python train.py --head_dim=128 --norm_eps=1e-05 --positions="rope" --qk_norm=false --bias="none" --parallel_block=false --init_std_up=0.0254 --lr_mult_down=3.0 --batch_tokens=262144 --train_tokens=2005000000 --dataset="wikipedia_en"
MLP neurons of a small language model. Each row is named by its layer, matrix (gate and up: input weights; down: output weights) and neuron, and shows model dimensions 192-319. Each number is 500 + 40 x the weight over its row's rms, rounded and kept within 0 to 999. Numbers have three digits each. A neuron's up and down rows have the sign that makes its largest values positive.
After each neuron's rows, "fires on" lists the tokens most often at its 100 highest values on Wikipedia text that the model never trained on.

L3.gate214:552506486421596462476515515521436513518561492474480557491450456501462493531474414523520483534509484496487450561524536501513528481547500479540476441488497523464509532525525496476449502540567507390476449492460532500466418541452533505486531495481556534436529441548567512505445524571486466574526502506560510467546518544480527514500422479470625483439548476480472445532552553469554478490461
L3.up214:454493568464476453538437485505462509549488543468557491543441545507454495497445456481508454462545537472487435515552534480511508519497483519510459459475524573482543519573536503501504489520527535489492482465516509547490443459493524468479450535422489498502508480571540480533457438489520522503469473487487504501482454526493470521463496497503555541516447435466504371517563456459513450485524
L3.down214:498521493536521513431442472518439528493483483500452513556524470487507573558516473475452534506495480532496469502512496490532410467539461458486463477504515450501531523404447399509494437530533473487460521459503456545531431478484528494488574497517464552448554475493506502464447521472459513548486505470527518424475537424516550452495507477494495469503497485489511543505514548541512457485521
fires on: " to", " not", " |", "-", " never", ":"

L3.gate1072:419444484512522546468457449557468507496581471546518525507471502447542456437520589474524523478490502568498497495576495506504430455497559590496544451483501462535495445503580481536519514440541542461492539530587474551499483531484540511530523491457481479515500487491493473491518500498439500436519554487458516414506490523577466537439447481500512543531516508405450424450495480482524540553577
L3.up1072:513441501495490507548564479522527439552505524449522472470585524483484532519536466505442481473526506618543507487458530540462487477527554579463516541472564496500466534415601483445541573487531597572502444543478445546448569434523487543518517481494550447518435575570511520457497495534461470510532529545553465458589508470489519512501516458525532555474508520441482471485493493400549559517535
L3.down1072:548433493501532502456550452488528501482468469529508501549471452488516502521542436512450505481457552481421465518473498438492566497526499521491544596499545518581549499516456444458481472420480447508566426506523526481530533449502473460473435453526501516467502512463486529465487505457465544494468477441459486540498431502561499492476534419483514466492443490512479567595543485501488533485498
fires on: "n", " Spart", "tern", "ern", "ull"

L6.gate386:490443509374505481561509531482451495523535525491536524536487473496462622467544502505470529515524464508476516512541489493409441528457513497428497455531501554515454501498439467456529546481538513507506402441473494456497545493513492529504529599557507512530542489496484477427462548506468552540607472518470510587422466569455573449562515561542578440560482532518489504503417474459502429493438
L6.up386:558423488419534498554507518504417484504515535476459514486509491551503463455557560473566468450536483478464508593487465499445501514538578502500394455495507482447519536500483512461476553557495518530450536462498517522530503483516449502545532457451469512513499565519522464496549434448544462549549560517481439509544515517511521560500543441529526537566501499457489465550446507498474480477509
L6.down386:492536559540519561495478466510527499532516509496510532517433439538514508483440460552498452503518485488541498509425482535455511507526551460476437551578551505524416538475446473518503467513493477498514517512528510444538472497548472443494475510490466378525485478566518451461496489470443512593523454492487549535567499544567508542440486489477519441466587438473502517438549506458413498485486
fires on: " a", " the", " |", "'s", " their"

L3.gate307:527424452455545466515474505437385509478493498493463563444418511408541485431417482573542480566539501485442495482435506491492501450485501551445463491522481552492513479495460527555615559518523486470500595503487436475454460484500483505447477491474573482482452516527513498510475525510543507436493562488469434529552538503534477533515497584467529452499444539563526507445444455476541533450478
L3.up307:505534543540492499494505455404414478466525486446534551511538483465539562435497486505476455450563560568547468474526470478484518524488470499530520547421495501477490564547574559513503486529456527466481565477476541531509523495518539532509467480435531506488490480461411564555452446429523436460492497552532494440557473526537537485488386520475467488511561444512526493484552526495457564549468
L3.down307:579521473493504441493531565497465518467476539493520497499587602469546494480486535478449442523550487542452517491552460469496525537525538466611467492527480527504472493461481491533449500499465431467488555357449484482467460532517505519424473481556452560501441507518508442511472516475669442419553504546408472472568512392556463515495494538487533532503447451464487513523537499559487555460474
fires on: " ", " /"

L3.gate687:535460518505450532546433516476568552539465518521490580456534570425454501453565566479481566559478514490532550481438468627532511431468508534488515484547540534441532486435519473496501521518417540448535468475467591510473533527465568552546524507482501472455466511466487543433474460539453500476522476567467491581478489521480537476566516489416471471504497530447494533572503445526523452462520
L3.up687:445400504433503527458544535486508482557535455464410489545462459565502506530457494432486399547495533551520579471520468487500497502433511532477472567456477486460542490474541499516562523487495490484516569481505487504507489482427551582503509514494522541574559502507454514432520458534554496465430521537504481461535482536560459513499462499528507482479482540529457528457512533484553469529455
L3.down687:558449446487438502493453536441502578497483512519540463500522525464527501507428507502463482522517527527497503415478512481469441483530555487455532499532496476503523555538499497541456484433546501601532546470466563442535473459543514524567436519522518486476557512515470476532446475500539476450503494493526509496567474574541522507469520531512484495496502473503415545515540481407463499550509
fires on: " ", " \"", " $", " ("

L3.gate482:496493528474496511521528551528507530441505450467497503471513456475507444510515507489550523504539506505417487545528523499456497520492456474429507446481530506481535425518450529456505506435525534538426481451473457397449529518563456446529526515524524442528519529493491554583483486510495472458535533510495491568457511515477508515462469511542538476430517512508578498498455430473474455497515
L3.up482:486492511546543530570553525476502544549523547481497479461458464478502462509494454538562456504454474484436528488463478501450446538507473501476538510446493455486498562488457453439503442478474528527469467540463525421482539532509469482587514561417504533514513461520480482558526469546500434490524509509518495526542574530501477526502499490504471429455507438493501548562515469569503570558386
L3.down482:451454537497470492501466481584508438533507471506495560509441525475588431551469478481501461548572585494524568516404446458517439506488512560474512523501539511539524532456501533489492482492450419450490566513497491484519489554466482521503474465548522468528458489564481516452444479455549478557560565475510482459506532462479469435512516453465557476390518458475487514487529432514424505565515
fires on: " |", "0", " League"

L3.gate1093:479512573538549508581471552503490511464520579483463446477499497450491500513437467495515533502511453458484401505495413544421553495501506480505467530502501524487540540469536536479455549438533539507608518503557526474542567478420494449545513514560568500544462541485492468519481465532577437497563557495433511519559498419520497515570482540434460534501435553512452459545416483506464437482466
L3.up1093:478447496462542486500512479577544497437509498575479492440450522443525490445538519532512505472513476498531531488564561536530522542567540525530497478552561448505547469510498430445459498512474495435521558525479413470508456487499474503552499526511453488479514480540569485538523449472485508555487464517471492506544599463540501548532492547524553519439464532507494443502489580484501557547477
L3.down1093:558495538513524510532550425522494449498537437503546539540498545536520523523523472574465487534602477465510423513490470461443432517454579449462491579495564529507558479495431490501537476503534477461518477501513481515513531523483561541545492445526501458441528480483466563486552470494509459536544514508502535476566445532432476493532566502486448503525402519463530424469508504408445419540555
fires on: ",", " is"

L6.gate1204:473512464496510471523397514501521555517468564537580520436543527579440450518543543480544536448493498525514568496536429492561576558459528451583441488453420481493544556492536490549526441530541521500494464489486435480505521485516413498479587509479591528522554496471491547486538493445504559483515534468501534439492472432477590492475439505609441556446514448456454516463475536454520461510511
L6.up1204:442549541543454466533475525570487538486540509561484528435542457462593566511485551453515514464415414384488543514529451580549385518504510454561482494540592453503501459476478471485512496509471511580506443526469484451570569448431495463546470566509551469515538461455537495432504585504598450535514498557476472568507463481528458517454496520510530501495444499472510544494497447457589509466593
L6.down1204:519412588527557533426500457496496431519583458478524452557465512508518501517471507462491469552500538475508486472510482482567463559538500486463585539500468552504513536463484439515472528442426498545521537467499494454542583567511494575542481480580524474461477510473541468521505568525506508533481537530474476555558470503490485498477437532549469438485490534521476450592494540457551514522488
fires on: " \"", " (\"", " $"

L3.gate628:505551506480501510558507456540521500555470493511486516427564458489541573490497527573520516540552434520474593512528569478459475501513501505556514528455558455594458486429455539509487405522459511496433477522477500545436445466507485487560484619490463544533486552515432532491542491575557584518467472480404473469508538585477496503504509521580519510565518502526500477491516525574521424506438
L3.up628:456431536481516465589471501468484567514424560469491512507435512394521473494569584490530509437420480504592498474511574485575416535455525566492472481527463495430454474508466514484532525545464517490535513529568552480524548457530510453474500479482461466508428509544532525489520441459522499514506414537520432542426466495555515441525484457479481468511461443462426536498446460493547488520551
L3.down628:516501491490540520612423544465460534511458465543533453518521536529440523454440559472517509450523475458536528484472558528484494510516539500489507427521497480540523489536499417539427515483491471544430496529481513520447557484545517493441530479520452404444459480491554497550447501515511538465487498516551525495547501493520536475431568464497438475577509486477530588526490498504539501527603
fires on: ",", " |", " and", " |\n", " named", " the"

L3.gate913:483446552531487516499535476526507505572479527475499566543428473490487525503464493483485470486496482497515523516531570466423528525514502475532554495488467494513571539538462507514512439562498517530615534455471505360526512554498521486449500461507549501470463501427445485536559582537484549542472508592438505488540486470514539549457511553461506510486508460551627531523476460498548478508535
L3.up913:466556463471539552477511494537520489543491456556425436441458534494547482526545517536494501575508506482451469518569434462561479506510499494484435581524425517478478464509484518506544462510521512625509502523508473488535424494453515465507476504516520512566473509423560480446502481460513509534513500492482458488460520452539584430493514541534509453534505452553554566491453454458472517512527
L3.down913:453537495461526516527537467449441555553513474487538476448381459550489554514527580454487515455486464531565513488553557472529550592577537530427467558599520505553438480484495494495483557502526498466506578525492475543456415463565416516491424514474538417481458500532465390494482484463558524514526453489470489509506430486502551509458422457508525499374485463520454474466482470540463467535495
fires on: " the", "'s", " in", "'"

L6.gate197:542486458503484505506473551454450506502460487480464489539544541441522499464469465459440510500550518483541563517454506455516448486402466518469495519502497457538610536431499539505506495489439578492562498447489501394443467480508535430523487439519516548515468550574460540441497492456487509511468475471489474454490489526477549480502515498480462474497496524496489501494525473506515485487517
L6.up197:487490502481512529470518489517536481555582522535503484469492506416522428485545547547454541521480484493567529496403534452451469465472488497503494483488476451504464576502474468537518449454507548503546490470496475463494534471517520463512529462542457497516555511553431542489530493444469497580470509559499533482544513462452532494565508514517460497463492437518507481525519480490444468394489
L6.down197:544450460500508463452558454476492438575524461428478485475565428467477566416458520494552468483510558509500549490466491483625476426498478502511591497479534514537467485478524506498474510522453513528463454464508440544415475502531517422497485530520477504483491503438480519504516482449438574511496490509504503409516506435447519553469618440523498460519567475563503464524577419435449512507474
fires on: " W", " w", "2", " "

L6.gate549:515588489483480425483434447481480426457506515556526476439534505464437449517467483453441563521457512502485577514519422539466503493444485492474500421515447504495520469494507517527541569515483521528420423473445534474515508541493515525525510510456437525460529410389447523485498465478422541535505533536464514533442474463536537457443495463479463446459437500463528402521482476551431572512523
L6.up549:516441490503514557517439447472447541433481536481494587484508504465453489432521505417484523421444484501496540546494476550472540468478525507471495523584491584469432495559554503577473550478416476492496481463546435458519552475556504471530497543494541561506536482528486520507455468505449500521458532519483484608508452431530543428512501516399441488537537532476520504551545560462460446506466
L6.down549:492548481464495508503502495461515454406567500493447460463497510576516524447453475481519441495510474536517477562436481478531482550510499429470512465487425436464459448484497490546478483366417439518496533492533504571478501391428505490509468571516552503460546542492520495463459454510473530408573472478454524567546522473467505491517549488508478513507527543508531411453511535478496543521515
fires on: "1", ",", " ", " C"

L3.gate471:485550489489461573509510528545445594470488496453485505459444444550377490560456514468460527479461492433514551500567505485409544469486486478486493452496501496478511496478499474504449508587523463451495473499529550535479483497510554503509470532535459562487493518491596490571463548551468497530540422413520501521455502488550523431452481435528572557480496464518533505484512414490525551496454
L3.up471:517519488514531501464503473534490599483507511510457482479488508543469474498459477519461489476493525512522504513497553484498511447433524489540521438526494474511563493508448585497561530467505500488488447523497515555525520508491495399544495510489499452517513579447521491507481526495424428503491463446538489546490492431475559425511435480495562532455448480439495520457523490431518474469469
L3.down471:437510504538489524462535452546500581502507478442490571553472462585453551572477454530514481483510499482529511488499511470487518551458436500512440472429482517479511528554496534534498507521494495485421464498518537558555472546485533576522553542531500459428508510490545486487521553456492482514493515433524530541464518541443560453450461521478586547401523500487510502476548447482530496498460
fires on: " (", " |", " or"

L3.gate178:518500432436526432464521494538563480438423479504480518442505415541548533474575502518534484513506520560537573529507448504446495469457551579500452484532534559528531431560476532528515526593557499423422498510523508450539593424497466460540518537556494515417527534506498506459467464495497566504444484521490533531415602533481399532523477506499495526562505454594525483497473440572508460492527
L3.up178:447485483540495530558509527584539472538403419456473487501489485506479502442475536535501424522468484470416502436474450484427448531531512574429537456574584507505514530484510552552499560537515536485481511496466509483448566528466451521555438534550435549518506547491565551500527490498434538515447478478487471532476556513476525498467486484522521487502470497450538604493471519518502502493542
L3.down178:550476541522469518492534527496517547559472506491429527500512518467513514432512563487509444463635531504502532460547521507487556496514472497514460487465499554543476530527460489508520478590478495439542570535527490508455529483526515488470454509602426501497465461487428477525489602526446518459509487436441524546412379536522496463485557427515518497518438537478501559500520520507531485538524
fires on: " |", " of", " to", " reach", " reached", " named"

L3.gate587:440440488478560509494465485437472480524478513547378529527529578440533454448491403489464514543589574438494509576469467543482501432522471497540553450529509484499487509484543533501510554462424551464595560511557503503452502488512476412499554507497540423492522558469517471482471448541513473476456488505497480504502538442424523453510466571498453446483502488445479449540519520491497527527537
L3.up587:468509490490485538493505397520478500519516485563476493505449506526499473504512514529515461526493486498536554518534500538422501458455472569511566531493477450441561487512524478479505522453474471491553519553514548488460522434497483551514497460490553508533551459444465459508459467513533445553482473529558429468467520524503495509490499583489545536447443462511562463488502491517512494483498
L3.down587:507444488501489480456475514504440493414534541495516487526568461446531474502537507474418457521519580479484529427552506550493488521546476563552500515445469459560465498531447424490502433479516545490499484550491453506464571495480416521478498534422487529519431475458513506494432565460519533537513439501501482499560499491442472514471466450457532501482575459514516514471503502459400537509494
fires on: " ", "9", " led", ":", "2", "1"

L6.gate62:468459473544519380516516538429509443493449479494504460543450479468468474457547472437478504433538494434420499476562553505467537536451506430485516525545502462472411445459512475544472502520426527460483463481525500425471472516478513520470434515467506490513484502500515541524526482470526449493563516502446478550513402503511439494500517494562479460486530477491524456526541465526503483476564
L6.up62:580492487445443475528504516428491551491506515547534439549555498503493514529441520545476449481500481434475573471519521545495601472403465448474460477479497475467452476479556518461510451491482462504494493509533512469461486574474446474464450491513496576535559513479476481508477525527499497460528488519487447494444453552444496514453568534510546509461465493392478499504437450505500495430468
L6.down62:480423432569509498558504488470487553482475477443487453486544513475430551512454477524484479494474446419486452520454447500374531483427495485528453482473465481489514428460536513436476560496502473531529535446478481498535514559505504553582499493473536527466525521467505471445491512464529464480481560499488537526499513492520549502489557496546486499512484579462474519458520448486425454538547
fires on: " |", " ", "-", " an"

L3.gate1038:539443580523467556461525579547505532505487511510456508564430523474470459538441493468473525525554472428478570549566543513515522519460525509455508463499446404468518480527484550435501548491514513482495477517470506498535521508503538503501601525481510497494561446414521474436455529494489439479451490454430508481566569500540524486449573506531504484502414520509489497500519485493517465533483
L3.up1038:458405482492484513484554501500537472511506488539522502521474507480470572506445474515491487448519539479521470494492518449559426454493532462451536454560530535376527478438502511521525521536499528519458508535478532514515457471468514573460524507495517523474454468514543506458507531499540468455422553604491487484555559478482495512481459497510512443376523462453476537401482540538464415471485
L3.down1038:517483481497533602532540514571522527523504501523588502477515525509485544541498489477518530551502447523476457447455492485443431532535500405495479497516471449471510454559492555516465494537559511480498544472525513504409471481447407472513515498476488503529530546511495470613549557421459463569493488476453520525532470542528503460475483449532457525459576490514561523552550564564530462499509
fires on: " the", " ", " his"

L3.gate480:578495476500551491534483457473477510508449512452537578520526500526515494541487508507501469514475494502558499503438478526534493502514560434463556572480548528475511578475484490466475493519515480499542569438445426500507515489453436461548475542502464470435545479456547470486484477544493481526518500547456607480495495513445517435461579533580548497461450527482484508481526511526503464560548
L3.up480:507508444557527519488472519499463498564468412417526530531542415516497525494455550528537480442521467495473515523516551528430526469456584513478474551522493540525514453411458497525475502570397469479503456471527558503540526520468473485503536458474481475483482500526472484531488509469518456449553477479491456469559525513483497518556550493507547529482491496509449481499562560498510482496473
L3.down480:507517498480506539464541499516490409469487486455479555520524407471470469421541470559554473546519498468564444461591514462458526484506516444540504543482428559491466529450523514459466541579535522475484537508544505574528508499511507498491476456483461440429471468377510473492512522490467467499539521434573475477430536532485522494459531531569496503419523507553420550528481525502539491544499
fires on: " under", " won", " received", " ", " in", " to"

L3.gate440:520516512476559494478515464485457488440505488479538522531508502478514461524474482517489480524501486549523538514456550475469476394561568518482518562517481512448453470429509505454454457582528453415525515494527501456565521480446428580440465468527507443537502440580494498472528512467455510564488496525483444530505567434448469422495511560482502558504443496406490490506550530491481531531495
L3.up440:540534510502556466525488450536532476535470483496546435475474484497485512430533437478590501494458502521479464474540510475508502406555486519490545500540519502569497442498516521434519491591512453519492499564485508482478577499540563518492505466480410442447480441444520470533515504508491436502628485593526540489506471439489526560533497497546503507418452443525392447425492576463537476520519
L3.down440:561498465567531537552574518529587480547521513527505562573486480570507465401468510545509434483527552480548489482508496477536507464492492509528533501447526459419505458493530501439566500506508470507554476545446497497488459511507467470521515493450516429499552473517451493464423530524472451543527512476518533465475504498469529505550523503558434390454510446501494513476479476469476497525450
fires on: " well", " to", " by", " in", " of", " "

L6.gate1021:554536498503547467503435512495471486502518481503513489591537458477587488503507479513540552532594455510506530484533373477476540498490511512434456470516514519550503495495570534533491546512479566583533505468506470424483492542521473524526536501501459536481488512473521553439532435463496475411485524473503465503453522527486516468497508492487458523527466523575471492491525550490585522481558
L6.up1021:541488563502542485521442476525497470534505518505505486493544511543464413474459546473486507495509481538468502488487453505519487512530500481502513463541492573468535508507508566508505488549502500538499406511543477455547513488548537502455549478531547466541500400502501489448446469560480531488521554492489565492556508469510598565473510473474537459470535578513514412547484516468493491465533
L6.down1021:443469495538480403437448543466465451596468501452536554508454500491498488553470561542550492544525434434483575521518463523563510432477525498492511570496450577485503549504482515514521433492495477556443476481510462520553528495510499484486470574491525545485448410497474486535550495494490526470471497570464518425434504552571552496432489525484529479474507501472435484558527529479481582564491
fires on: " C", ",", ";", " Cur", " Stadium"

L3.gate707:533490518520455605501479482494563494440429458530546503505509552504537495474436459525539561539518499488486464486540507500523485495498539461535486522567442559534516422516519510540472565537477434530517486476541558460540535547524512511543497554469516478465438503474474485552469435521471475447477500455496476574487511477552542449561460479518444459571452508498513486464577581545574502471545
L3.up707:518544522478432425548542458473532541443501487589533541469569512451454509490461458542513474461575466461495480564491485574529469553441490456500496500573437504578524485513483438510476516474585492555486466539575541450511545465528535499537483519549530500537480472459422555544499481522505437449492467522519455479575542519509466496539430535559489546482471468492540592512395464503522532485475
L3.down707:527479463591571532436455517499470533503535478410483500540438463529466450483494522480520478477478521491517529488416450467408542480504515461459516496497505512463459533467516541462491492507447479483484567534455442476445472485425452490423482465506516562525532591545531467506453519473460505567477545503545501452506498429448495536484543544473542561483504526523484512459465475476482493513494
fires on: " ", "9", "0", "1", "–", " |"

L3.gate1060:522486534469535524562510485500441507491466476527464526520519517469428460437460490497514444531448481510526517565448504568462436508489482512488456501491534509540472529430542570482560534470482435501494546551519464481452505524522500541524446417472448533482509463484528453529404492493562607496483485494523493486500522478386463531488509527525460520517503534485470500423533431501524516492417
L3.up1060:546455465544586533544522472549477523449497471515535523501531516501529520504475460553435524430461382551507523491400470451436492486447462538552456577494466601491535468575506575545497499439547472405493508480561498493531466502534477545516451547452519580517518450478489492562452450528433464467468564550473521477534463452524535559530440520529480498515503547506534508419485496481580464479493
L3.down1060:563482511474512485482519516515483489467535527492526531545532508486486477454466462476522483439488470487515508561525501457459487537530484532510480562459464516483546465548489537532505509518522429565432510478498465471484444470478500550532421446500442508499479433506495538420462505481553536508460519527544524414625525543466527462476574517486463533465479549464464534430500507472539492453462
fires on: " about", " over", " than", " around", " ", " to"

L6.gate1006:540483517493548483484455493562433432504477527481429459456557470524492479539464513491451454508589513544585610515458463528485489490471537495445484532442542483473493563563445422486463472575480465563531550513531553462458529503572566482450569566505483507519440597436455548415530465490483507499522489519416467403471480474504472496441516482503481514473465515399423489543383475534487479481509
L6.up1006:486413570519515565515424480509422489510506582479497444504460522527463463443520518538516498501536530524480515461463469554444543504524566557479497451525523486532531545545535465529453580530514474476499516506508463491464498465549472489527442470537411455462433514410432451452506510454537506520494510521452413498532472450524567494465502500516504512448466497516491469477433556550449543497507
L6.down1006:477459500492544543456541520535538459522528502496523496436477471519529475517523471544530510568485396461580521465491448537494513486449494540497489528461485431490498509472533483519524454566481464558514515542486482467512542598551536555507488559493495511468496443470464489477458541495504447501410450457437536456526521503411565610520535479533429455499503526489465503512563553439541499564498
fires on: ",", "\",", " well"

L3.gate1127:568560395469591529537562542491503493462516474476499532466493498514483457495511517548526482509435506485432573549520504493498491471478468441538523490501397486517462440414458525440499485586531548482478515508452499500517553483509497555442462501569442476469510433560531526494455518518517490486506431510475476523478546531562517436417478566484535516514476532561451448458493527529455475435534
L3.up1127:568490473506519500508547490459502512512482520406489562515508434456548413438546509550413498456550510487516472480476398535435523534490490538507543500466480517439460491520437558476450489429443442502469537490511561474488512455514469443571449487500526497480482594553470456430525493559534486514509521530444517445517495507405531567488451560462512591446506565530525525404442518436438522599525
L3.down1127:584474545498523465559564511485535570496504441511585513556484520501573495522534485496397497484490538512496544524532467554456514485533565543448440473459523501528454494541443453480401513472508488500464501528471514500516474399517454509505532492480495466550526559408511586356461522513596487502505521455451529475513462467525576535498537511543540450433483529599461526478432553397490519490510
fires on: " ", " the", " |", " in", "–"

L6.gate179:469445503483467448484447424515398527489489502480476529539507493489561484424532474492507584470537581555422487529518481505476410443533453455492518514525504438497469512487520497457448459507516514549510454453600476458533559510526455464432547491510518450499538605517545431547493484450422491484565472562543504517498474527515480506428585554490567507556460461503487504493498480525557460441525
L6.up179:596478502507534426507496548525464445529469513450485541473473486509474487461489541466506466428478459424493459532430451490518491520486471495364476511517471489466536556459480520497519520518476503575590501562477520485516526474520519435568525590506533420525517533453508411471411456507486505483587519539560495507495570475486484451451462548436491501518516529516536466532496506518456457435612
L6.down179:503523550533520461480445571603516552518547487443507492503483486527435484506533458487534462500487524481563487442533536512356549516469446469497575489516524510556540535404439542551470462509429506459481532498489478479491431513502468541505479474536557521531567500539471493538500443510548548533521414475510501588433534517517505527544555529463575448484534573613464436442514468525536479441536
fires on: "|", "==", " |", " |\n\n", " "

L6.gate1222:438493495518514512511463494513428433551469513516508508533506522539531530502483423536517480462507492529453485487477478479452505492364499459504591436481560487483515477528536476480576509541516426547448542462465437506475453551571520515556512500582496441446533537414539525532552492403509579418474506489394522502515496496514499540500486507539440544523445505505470498558489436462556506479480
L6.up1222:474485513514538472492432487491497477530471508539510525498452551564536464467561448575494574536489511481453520516466493523447503454484458454510555492500574456485514472484594412504532420453527443428505454417462503493453521476479558499536428476440487432522538540439434503458520431490511495447458517588527494532523492487450471530494575543487440436441485546477489532576470496468404477503488
L6.down1222:509513493527514434470517573523470421557525533478479411484527449499521436491527419536545426543487447521529458489454512572405508449509493509467519514478547481500504537486493540518508475447463511488511490525518463474504549518519490481486431494490465562511535507572445530488563532538494488545537493437480514514490512525513508578483524533520503449506471450449392532487580497475580480513479
fires on: ",", " by", " before", " in", " and", " for"

L6.gate422:538510432466482506494511465544574583414534556494454549524542471485434480500464511497494549451447541550532564479591560545472529476514472446514500467508564523510480498557413451506453453495460495450522503494482514400476526543477438463471517444480533443491596471481533447548481532422493498490488508477510496481466486500435488514495518457512513544487540515478574474496563510532497519491510
L6.up422:495518464500446569430493508564489518514543497525535500504507424538537494558503530512446508372551516513506543442519555524530524466491552488473554502545426477427463499552429477484532535468523528500488461503514423530477504534450504477434533578448451476502493526496497520562497488499457448443442427469537531453458480526577539484492569506521578601547528568554480503501558489452462565447472
L6.down422:537461497559498554490476449490471555419496490477506563528460432555547510487529484483512542437474539485542559448465516503422508459543515458488511555512452465460575467461455530504429494501460487509446465528504499495529445454480443464479559545519541520472493516569518540591560537434506470443475493487509469525527447537488477451525564425526632521531477444415559554505438467507506521464443
fires on: ",", " (", ".", "”,", " ", ";"

L6.gate1045:518487471553525501485460516532531551542475490558516492503527485433504500540498504563422435563514468526475475526455558527467546450506475464531536488508514483512501518516486542491443484504502528549578489484512563466559505484499472505496539551505526572472529481483525525529485519540557565488568493456494485468547398470574494483558516471602494526507453595553467478508458432487600462473433
L6.up1045:499455477478536486564436473531617544510526497515511553515551478489473423556546503545500443496486445463481536479510573521468479530546486446496517503471496505516545491504494461471500494533491542509593566507472513483497473495502509496494558543477444510495528469530396540454486440512462515536525488528540478486485497556543562521489499507517446502500515494542471527463444484526532525499448
L6.down1045:531465521499439444466481530495568533519508499525529505538439483478539518502426518462524510497418449511480433466530556473530492534465498506505450503456543508462547533575585488529495503480495555487559467492488533457512528527509563557466469450499471455467565447536535452490498447507500531473594544498505492527470473457470481504529447592431497545506512472503552516452511487459492530557528
fires on: " (", " un", " ", "\n\n", " Un"

L3.gate199:461528509523525502540499523490535532445549451533549506463397483549492486551491570567496476516544482539454455466375529529492497453463495595500543426553515519498470552476477451465560544500463494523506545505529527460498555479547500462540451566485536424574538501495531489512470520541522379474461477503532493454477517409506508481471466517523431512445460511504579525423566596540508450553497
L3.up199:440500509550560367511499499531540459459543482569495531543488482437474541477562483510549407459528536534488525552498570506496450502476515433534508540550476508539498559483528511464517511543444483466516496464493489504490515484472453468465495440519478465514520486480513544428477437463520464443463504499504464507431519583489476505546577527561469500518523490461499450507503572519447520495462
L3.down199:519529512531496499478465480537485508541430496520485514504450529510446461484523486473477437528510498486534486486500534444495489437453558489461579585500530594510412595499538513454483429546431456410537442475487514529551535436533499518510589484539506475489506419555480522485452548522407529485421476443543451501503494486470456483548589512560515527518502512558443441473535443483519476560506
fires on: "==", " \"", "1", ").", " The", " "

L3.gate962:526474493452524426478459483530535517390478434527560490558483489486454591444414544528485494516536498587518489492526495567477480460485521505515504570561557493495527422513489483502495491445548560534532521486479554462549504446397461498468546462490615482504536623447548546451526541499484536548502494545480553537550511548493512446469535489482502503430500462471479474455453548519440467511545
L3.up962:468432554452461474467556519500553509456461481471486495551433435465523461509469532524437535522490513565536458555525510455569427512496485501489561517601447484453451531462490502505490457603504515505553550466460524485415587492376459479443467531558567527493515512455488506479488540443531491502508479493492515444518488416457528506496606501533538465439528426511402564534521460553442476510451
L3.down962:454487483445506495522570473484537499443509510466438553444413472503499494483442546527486509437509468551519505493461479379450447503548622518486431491531487577503513480553385473494506521556417513456486452514473551467487555502488441400489497556519508530541541512473492575477507545487542487500492525446545478503457543461557398503536507471556488500472475502535511566492504498548507506519461
fires on: "'", "'s", " his", "5", " their", " the"

L6.gate521:496523542459389495555526508510559494496440460469455513546480528488463471530464483481549482493574509511526485419474487476467474536481490471463486469545441443508482447463487480491523455524552528503490504470511433526477488521459437478570475518581555427550488490401480473488472496475555504484540490481495547503519448553559520450451548498549458571516519528537498535507456555605541458487473
L6.up521:452442533478506470507583466444552489437510515532472415499472486498511600477481520463508512445496577469574392480500419413538539492446424437434598565424503486427523538496491475503577449425517519462564450541463526526445464531513527524491490544462464544548508524513515567536447411463490435463544501534548567547509530429506484481484499532548465520460442519472517526529552512491492472503487
L6.down521:470472548541515535535508501467577519507565430488515582503459511534518456527445496443485438476476484474451426516504519504451513525483543546507484576599478534532458506571446454438501422551487536468445506551514477489487559414486507485500507495506443481488515498497499493452498510602566545503581554449554455470525469414401525510501485544501515496466498517521485548436517500473495546557495
fires on: " \"", " .", "\"", "..."

L3.gate1062:480529503481439513462487475565529467445507457484587464506491471525496496471523452518518538548462531479431485504538495472489469511483558458478538485429612543495534506415485489474529425562495516474456488560557510536532482479513513510574448429492488524441518509499461536480534503499488489528438459489508537509540465527472515441409427499551501406439513486588592533460566450478576455553542
L3.up1062:502457459553483466440488364508461492521427480439515506432509550520505440511491520513454468519506491524506447526517515508492523506478529485422547482527604581588419516438530564566509502466537509453469542502496463457479502538499573469553472487498453561440531539561480508428411547491498427488417511423479517552548506447549469472473520490531448460493548421458528522446528501456523524490493
L3.down1062:446497553534578496530515478532539496520526463436434543493433405539450563468497454547496432442536527509527433522482547552515513513456540521562525468477512579528498472500470507486508438499522502433510529588458525533463422499487496545499504460522481510468500541457461480396460549547538511559452510522475448534521526463476537520584476457483492552529445469507505428471445497449533504485525
fires on: " and", " |"